Weights of a small transformer language model.
Size: 16 layers, width 384, 3 heads of 128, MLP 768 GELU, vocabulary 8192.
Training: a variant of Adam for these matrices, 602M tokens.
MLP neurons of a small language model. Each row is named by its layer, matrix (up: input weights; down: output weights) and neuron, and shows model dimensions 192-287. Each number is 128 + 24 x the weight over its row's rms, rounded and kept within 0 to 255.
After each neuron's rows, "fires on" lists the tokens most often at its 100 highest values on Wikipedia text that the model never trained on; "raises" lists the tokens whose logits its output raises most directly, leaving later layers aside. A number after a token or word is its count.

L13.up635 [142 117 110 154 137 143  94 130  99 133 116 121 145 112 167 135 115 121 131 152 105  98 122 111 147 165 136 148  94  89 150  87  93 138  75 124 115 140 151 195 160 125 128 138  95 121 115 120 139  97 117  83 160 122 129 112 115 132 123 143 119 128 132 133  86 134 121 109 129 137  79 144 114 110 130  84 117 124  45 148 128 151 148  98 135 112 161 151 134 152 118 125 151 143 134 131]
L13.down635 [135 131 119 131 123 127 137  99 118 127 151 127 109 131 124 110 131 110 148 173 129 147 144 154 123 123 116 153 110 134 159 132 159 144 190 102 117 128 124 116 135 146 167 130 120 102 170 147 139 169 109 135 107 103 178 131 109 101 117 109 149 106 145 154 156  88 143 117  98 165 154 102  72 131 173 139 132 141 122 125 117 108 144 138  97 120 150 125 159  81  97 140 116  72 153 100]
fires on: "," 43, "\n" 9, " \"" 8, " who" 7, " and" 5
raises: ".", "\n", "\n\n", "\n ", " appears"

L10.up442 [152 131 108  86 139  81  63 138 111 159 148  79 119 160 115 114 149 131 145 136 134 133 150 110  98 144 203 118 113 121 131  93 128 125  91 143 213 116 104 160 119 163 113 110 158 140 117 145 154 177  89 106 132 120 134 150 126 114 124 128 137 135 132 138 128 112 118 112 167 146 128 129  91  93 126 109 100 124 144 122 160 135 137 138  67 125 136 131 107 134 126 121 126 121 130 143]
L10.down442 [159 148 134 118 101 129 101 141 138 164 163  73 115 142  92 120 120  96 115 119 150 123 160 139 107 152 161 101 129 129 153 138 132 155 164 120 195 117 136 138 127 142 160 164 129 115 135 148 144 135  98 132 127 120  85 138 106  63  93 135  79 158 156 132 151 121 127  94 116  91 137 111 167 112 133 141 145 166 108 131 160 187 143  97  89 138 154 108 121 139 123 162 109  97  95 120]
fires on: " L" 19, " d" 15, " J" 14, " D" 13, " G" 8, " S" 6
raises: "ha", "hi", "ás", "har", "het"

L12.up130 [144 170  92 131 149 137  94  97 120 137 171 128 131 186 137 117 118 157 167 124  89 137 144 111  57  65 135  78 117 113 137 140 141 130 188 111 119 134 168 158 148 110 122 140 120  97 110 144 106 154  92 107 138 112 116 135 125 120 107 153 110 190 127 112 118  76 119 141 101 106 136 131 144 136  75 122 142 120 127 143 116 115  92 126 158 152  95  76 149 111 110 129 118 127 114 158]
L12.down130 [119 133 142  94 149  97 151 142 154 156 129  89 139 160  94  55  81 119  95 122 149 154 152 117  95 104 141  95 176  91 124 160 151 146 142 189 136 106 131 129 136 124 138 115 114 105 129 101 106 148 125 105  80 102 165 163  93 103 106 163 120 162  97 119 108 103 129  81 119  92  69  92 103 140 100 121 119 108  87 131 124 144 160 105 126 128  76 100 102 121 144 103 120 121 125 127]
fires on: ":" 53, "′" 37, "°" 10
raises: "00", "30", "05", "07", "29"

L6.up75 [131 138 110 142 119 177  95 123 104 105 121  89 127 117 110 131 139  93 149 142 136 141 128 153 125 122 103 136  93 124 160 109  94 148 124 195 170 136 147 121 133 136 103 153 162 113 105 165 136 144 110  94 179 118 157 148 119 142 103  94 122 155 101 114  98 111 142 121  98 103 115 133  84 105 102 147 152 127 157 119 138 135 132 123 114  84 132 138  93 118 171 144 130  72 106 141]
L6.down75 [121 167 101 107 105 123 119 161 137  79 101 109 146 161 143 140 133  91 108 146 133 154 182 102 123 122 107 153 164 153 166 103 156 122 105 144 132 120 130 123 128 154  98 127 103 145 165 103 123 112 123 119 128 129  97 155 129 136 118  95 150 137  84  85 142 131 131 123 125 137 122  99 162 156 123 197 118 136 139 103 108 131 169 111 127  64  87 125 109 138 107  94 161 130 135 155]
fires on: " to" 31, " would" 21, " could" 6, " To" 6, " can" 6
raises: " participate", " produce", "ile", " provide", " become"

L4.up603 [123 119 145 172 134 119  95 144  95 146 155 121  93 157 115 153  75 165 194 126 126  88 183  79 125 141 102 124 140 121 130 134 132 107 124 122 192 125 145 159 127 117  96 140 110 108 164 151 127 163  87 141  95 120 161 131 114 126 121 151 101  68 133 192  72  85 136  85 136 161 137 138 158 129 140  47 111 136 137 114 147 155 168  90 129  98 113 101 162 187 138  92 106 132 138 121]
L4.down603 [151 130  89 109  77  79 181 147 117 136 111 112 167 138 129  83 179 122 137 141  86 136 134 130 108 143 111 120 125 131 151 117 167 135 142 106 117  82 154  92 135 116 133 195 149 126 153 108 108 137 105 131 113 105 106 137 158 126 116 133 126 109 126  92 177 140 128 123  96 135 131 113  70 153 130 159 112 125 131 136 138 129 130 115 102 154 136 176 102 133 140 152  82 136 102 133]
fires on: "h" 30, "r" 21, "f" 12, "der" 6
raises: "ery", "ties", "ty", "ère", "hood"

L13.up347 [124 115 147 124 134 130 125 107 116 146 153 123 151 144 114 131 126 133 128  98 120 110 130 166 109 132 117 109 105  82 115 110 134 135 164 188 137 114 139 142 103 136 139 178 148 128  87  85 113 115 120 132 162 112 132 178  83 132 107 119 135 134 114 140  93 105 166 188 111 149  94 153 147 120 107 148 118  91 102 157 100 140  90 124 146 113 101  82 159 137  99 114 113 110  87 159]
L13.down347 [111 175 107 114 136 113 174 119 124 112 155 120 125  98 152 120 161 104 129 127 135 140 145 128 137 130 103  99 151 179 127 136 162 126 119 114 125 103 136 113 130 110 155  83 138 132 150 125 101 138 140 117 118 110 128 130 165  95 103 118 129 167 122 151 151  95 122 110 112 158  96 128 165 160 124 139 126 112 141 119 128 131 125 159 163 136 113 141  68 163 144 131 159 106 123 142]
fires on: ":" 27, "=" 23, "\n\n" 16, "\n" 6, " of" 5
raises: "\n", "\n\n", "=", "|", " order"

L2.up189 [128 144 169 154 154 153  87 129 113 140  81 166 153 140 153 133 118 137 124  99 115 139 110 122  48  89 140 122 124 115 141  96 148 123 126 129 155 165 142 149 158 112 124 151 147 124 153 159 123  83 115 123 168 112 126 133 136 141 166 138 113 137 101 105 129 158 129 142 125 102 141 115 103 156 111 127 116 104 114 145 117 128 101 125  46 108 113 130 156 121 103 132 135 107 111 121]
L2.down189 [ 93 112  74 120 107 109 180 109 138 120 152  75  92 135 109 122 109 142 110 159 136 164 148 126 192 146 143 117 140 144 132 170 138 138 101 118 140  89 135 105 105 128 135 140 124  93 122 119 106 143 133  88 128 168 114 130 116  95 100 144 151 117 166 136 121  78 136 142 134 168 117 140 136 134 125 165 131 164 127 120 112 137 127 112 176 122 161 139 120 109 159 136 135 119 131 109]
fires on: " following" 27, "le" 8, " group" 6, " wa" 6, "EL" 5, "-" 5
raises: "\n", "\n\n", "  ", " Also", " This"

L11.up179 [121 115 141 126 135 170  91 120 124 106 117 114 126 153 136 134 120 127 188 121 112 128 167  97 121 158 138 119 116 133 159  65 106  66  96 160 143 108  90 122 132 131 143 148 114 122  97 158 103  97 109 133 126 128 105 186 123 105 130 114 107 147 118 112 133 139 128 117 135 119 126 154 134  99 135 147 146 106 162 111  95 158 156 146 146 109 133 172  95 126 108 104 154  77 137 141]
L11.down179 [ 95 148 142 152 131 155 128 137 101 108 129  97 104 138 141 142  94 141 179 137 116 126 133 135 120 130 168 147 157 178 161 115 136 103 113 139 132 103 101  92 123 118 115 131 151 127 165 159 129  98 119 138 104 143  79 167 114 132  81 102 125 104 126 133 159 148 113 163 170  99 139 102 139 154 171 133 137 143 145 143  95 138 152 107 111 127 124  80 155 134 117  98 144  92 145 142]
fires on: " to" 42, " may" 14, " would" 9, " not" 7
raises: " have", " are", " were", " remain", " include"

L7.up532 [129 193 110 114  68  99 137 134 136 130 143 106 140 181 128 145 142 123 158 120 146 105 124 136 151 135 136  65 137 135 145 123 118 146 153 109 128 137 186 126 114  96 113  93 112  90 108 140 117 111 140 136 117 131 161 117 152 119 116 124 111 139 133 134 122 101  82 117 158 142  75 157 143 129 167 134 140 104 118  88  82 142 129 139 175 145 171 141  72  80 104 134 115 140 128 141]
L7.down532 [144 130 132 134 157 109 143  93  96 139 107 125 119 127 102 147 104 131 124 149 131 128 122 126 156 122 111 164 101 127 123 153 159 128 122 149 130 139 150  90 153 129 124 139 166 127 152 126 149 109 218 121 150  90 126 129  96 154 145 124 157 123 133 142 133 121 128 125 143 116 112 135 142 121  84 129 126 120 116 149 124 123 146 113 175  91 130 154 143 159 118 108 121 144  93 134]
fires on: "=" 38, "|" 10, " 4" 8, " ten" 7, " main" 4, " 3" 4
raises: "s", "i", " (", "y", "-"

L7.up117 [129 109 140 159 158 128 107  71 109 154 148  97 177 139 131 145 143 148 126 129 135 123 117 120  69 149 127 163 149  73 138 100 133 132  96 123 127 168 148 112 121 127 134 123 117 103 124 145 127 148  74 111 132  86 121 186 164 146 101  84 153 124 105 129 151 153  88 111 105 138 105 111  80 121 168 155  81  81 113 142 180 153  80  97 140 152 139  78 128 168 113  95 129  95 134 170]
L7.down117 [116 112 115 122 127 102 176 208 108 117 129 122 127 128 171 114 155  83 109 112 168 158 168 179 135 135 101  90 115 141 139  81 149 148 150 128 110 143 140 115 142 111 155  82 122 134 121 149 113 133 114 151 132 139 126  81 116  97 149 141 148 132  91 104 198 131 144 158 111 114 158 122 131 141 135 117 152 185 118 127 137 101 163 159 126 138  80 104 159 123 117 136 142 136 102 112]
fires on: "p" 34, "th" 19, " in" 7, "-" 7, "nd" 5, "B" 5
raises: ";", " (", " of", ":", "\n\n"

L12.up241 [103 134  87 128 105 156 150 121 100 122 154  72 100 121 101 157 120 130 147  98  91 158 144 159 122 144 150 104 120 112 162 107 110 142  96 149 163 127 143 107 129  87 158 108  81 143  93 119 155 152 103  86 106 121  87 130 173 141 145 101 144 111 117 214 126  72 186 140 135 144  88 141 130 144 128 129 119 115 117  78 123 109 143 153 136 106 103 172  91 108 133 105 148  96 106 148]
L12.down241 [ 95 143  80 120 148  81 163 104 123 143 140  86 114 144 127 132 116 103 148 110 131 132 147 181  95 160 121 112 115 136 133 129 127 176 143 139 128 118 153 141 121 124 161 116 122 126 121 118 114 146  65 108  96 183 128 105 122 132 104 127 102 152 113 140 118 121 133 139 146 139   9 100 134 115  93 153 133 126 146  88 100 116 152 146 187 108 115 115 125 164 122 122 159 149 131 148]
fires on: "." 80, " |" 11, "|" 4
raises: "\n", "\n\n", " After", " In", " With"

L6.up412 [145 153 164 111 153 108 128 115  85 139 147 153 110  98 175 103 127 147 125 119 125 105 106 106 137 144 133  98 120 118 117 119 108 133 106 115 116  86 123 133 123 117 123 116 110 123  98 158 103 145 127 127 126 133 130 194 114 192 114 103 120 120 123 169 173 116 116 115 135 154 112 173 137 139 144 131 122 118 127  86  99 146 138 139 180 147 118 131 107 130 172 101 135 146 135  92]
L6.down412 [151 103 112 132 112 117 127 150 144 123 139  73 139 143  70 110 120  86 110 138 149 145 140 125 157  91 139 196 158 151 125 155 168 146 167 131 131 120 115 122 112 132 116 106 156 138 169  92 146 132 159 153 129 197 148  93 149 108 110 164 132 143 104 145 131  68 102 153 147 148 149 111 120 144 137 111 123 125  95 144 165 119 128 134 227 110 159 132 116 122  96 118 129 156 130 183]
fires on: " |" 85, ":" 7
raises: "\n", ".", ";", "\n\n", " ("

L6.up27 [109 148 119 130 132 125 108  98 108 103 138 102 138 153 114 111 137 173 183 151 166 133 126  94  83 153 160  97 162 129 112 142 139  91 115 132 145  73 102 110 125 141 119 158 123 120 117  88 136 148 112 139 110 130 163 145 116 120 149 108  83 121 121 137 102  86 125 101 139 168 126 160 122 138 164 163 117 144 153 134 156 155 127 143 119 113 108 124 122 149 172 137 120 124 118 112]
L6.down27 [ 76 135 134 145 123 141 118 122  84 143 145 133 161 152 106 118 103 125 162 132 157 127 103 130 129 107 137 151 158 113 153  92 107 133 138 126 124 129  81 137 144 150 121 139 137 127 120 144 168 155 105 134 134 133 116 127 169  96 133 140 105 120 132 112 132 142 122 160  95 154  74 156 168 104 121 155 133 100 115 101 172 165 110 133 126  99 142 115 115 130 159 122 126 102 142 154]
fires on: " cl" 36, "cl" 11, " Cl" 11, "pl" 5, "gl" 4, " cas" 4
raises: "uke", "ross", "imb", "ient", "ute"

L13.up467 [ 96 139 101 144 106 157 138 111 140 120 120  92  93 133 136  99 123 136 168  87 123 197 116 164 119 103 127 112 129 127 133  50 129  91 108 153 120 142  79 114 111 145 159 145 133 110 132 146 132 106 113 119 176 125  93 205 122 149 119  81 117 161 112 111 132 160 144 195 131 120 107 115 136 183 161 153 106 115 130 153 100 146 121 156 111  94 132 127 119 110 124 117 164  59 119 180]
L13.down467 [100 157 135 131 130 152 138 122 150  81 130 111 120 123  97 138 142 115 164 154 135 154 148  98 123 116 145 124 163 146 176  85 129 102  96 150 116 126 100 107 138 159 114 156 106 145 155 121 120 129 100 137 129 112 102 186 130 128  76  90 141 106 134 124 137 140 130 150 164 139 118  95 176 159 118 152 139 115 168 161 128 135 134 114 139 112 105 113 120 176 161 153 114 115 167 162]
fires on: " they" 17, "s" 14, " to" 8, " They" 8, " may" 5, " would" 5
raises: " become", " leave", " hold", " come", " provide"

L13.up473 [119 172  98 126 126 142 113 118  92 141 153  61  79 140 116 161 109 137 119 120 118 133 114 123 117  99 166 104 134 111 181 130  76 118 130 142 121  87 145 105 125 143 131 142 157 108 140 148 146 147 111 136 120 111 100 135 155 128 119 118 115 139 121 141 110 127 126 150 129 175  75 149 134 133 150 141 118 136  96 114 141 156 135 159 144 129 119 129  82 135 162 148 122 129 136 101]
L13.down473 [106 156 106 112 115 103 159 116 125 118 184  61 163 129 116 122 125 117 101 133 100 150 140 156 147 145 133 105 111 104 137 156 135 134 131 136 110 121 118 135 110 143 146 149 104 110 167 136 111 152 101 158 104 154 128 131 147  99  98 133 134 102 133 151 138  99 143 100 152 153  42 158 155 128 136 140 159 129 137 105 103 133 146 106 184 147 119 151 136 126 147 127 126 128 132 108]
fires on: " |" 72, "|" 27
raises: "\n", "\n\n", " Following", " Succeeded", " After"

L11.up710 [136 122 133 125 149 164 147 120 108  99 145 127 110 122 140 116 125 131 115 102  76 110 131 119 131 146 182 145 132 136 137 120 110  99 121 114 107 120 139 138 132 109 174 181  94 140 105 139  74  99 122 146 121 114 103 121 198 124 109  74 131 128 133 170  85 158 101 145 111 104 140 148 121 103 142  66 107 124  92 135 133 133 140 103 122 128 158 164  49 130 162 139 127 158 123 126]
L11.down710 [123 156 142 127 114 127 113 149 128  81  82 118 159 127  94 150 124 158 105 127 110 139 122 117 146 107 127 117 101 110 135 125 127 161 158 150 118 108 169 131 157 132 103 166 105 181 152 107 116 141 182 177 113 160 122 114 170 143 106 102 110 152 119 113  90 144 100  99 125 111  90 153 108 125 115 132  90 125  94 121 137 116 106 104  62 158 127 108 104 125 131 174 150 156 140 149]
fires on: " has" 26, " had" 12, "s" 10, " have" 8
raises: " a", " an", " another", " something", " the"

L2.up456 [187 139 119 136  95 160  95 146 104 162 139  99 116 142 123 149 123 142 125  87 113 131 151 107 133 116 117 119 106  65 128 102 114 136 142 164 120 154 134 125 153 181 125 130 102  87 139 111 121 155  96 125 197 104 142 128 128 134 103 104  90 109 141 143  75 155 140 136 104 124  97 162  81  81 140 117 125  97 101 135 146  81 139  95 132  95 108 105 109 159 185 101 152 116 147 117]
L2.down456 [104 157 115 140 116 108 173  92 102 164 119 155 170 114  81 128 133 131 144  99 147 128 139 159 130 126 100 131 139 107 101 135 150 131 155 151 133 112 138 131 124 103 139 122 119  93 189 139 125 179 108 146 110  71  86  45 138  99 149 109 109 134 111 110 100 131 115 123  96  98  91 174 139  96 135 120 120 130 120 121 128  88 172 111 160 114 131 143 119 159 145 120 131 116 147 151]
fires on: "′" 37, "°" 34, ":" 16, "tle" 5, "han" 4
raises: "ce", "ces", "cia", "ced", "act"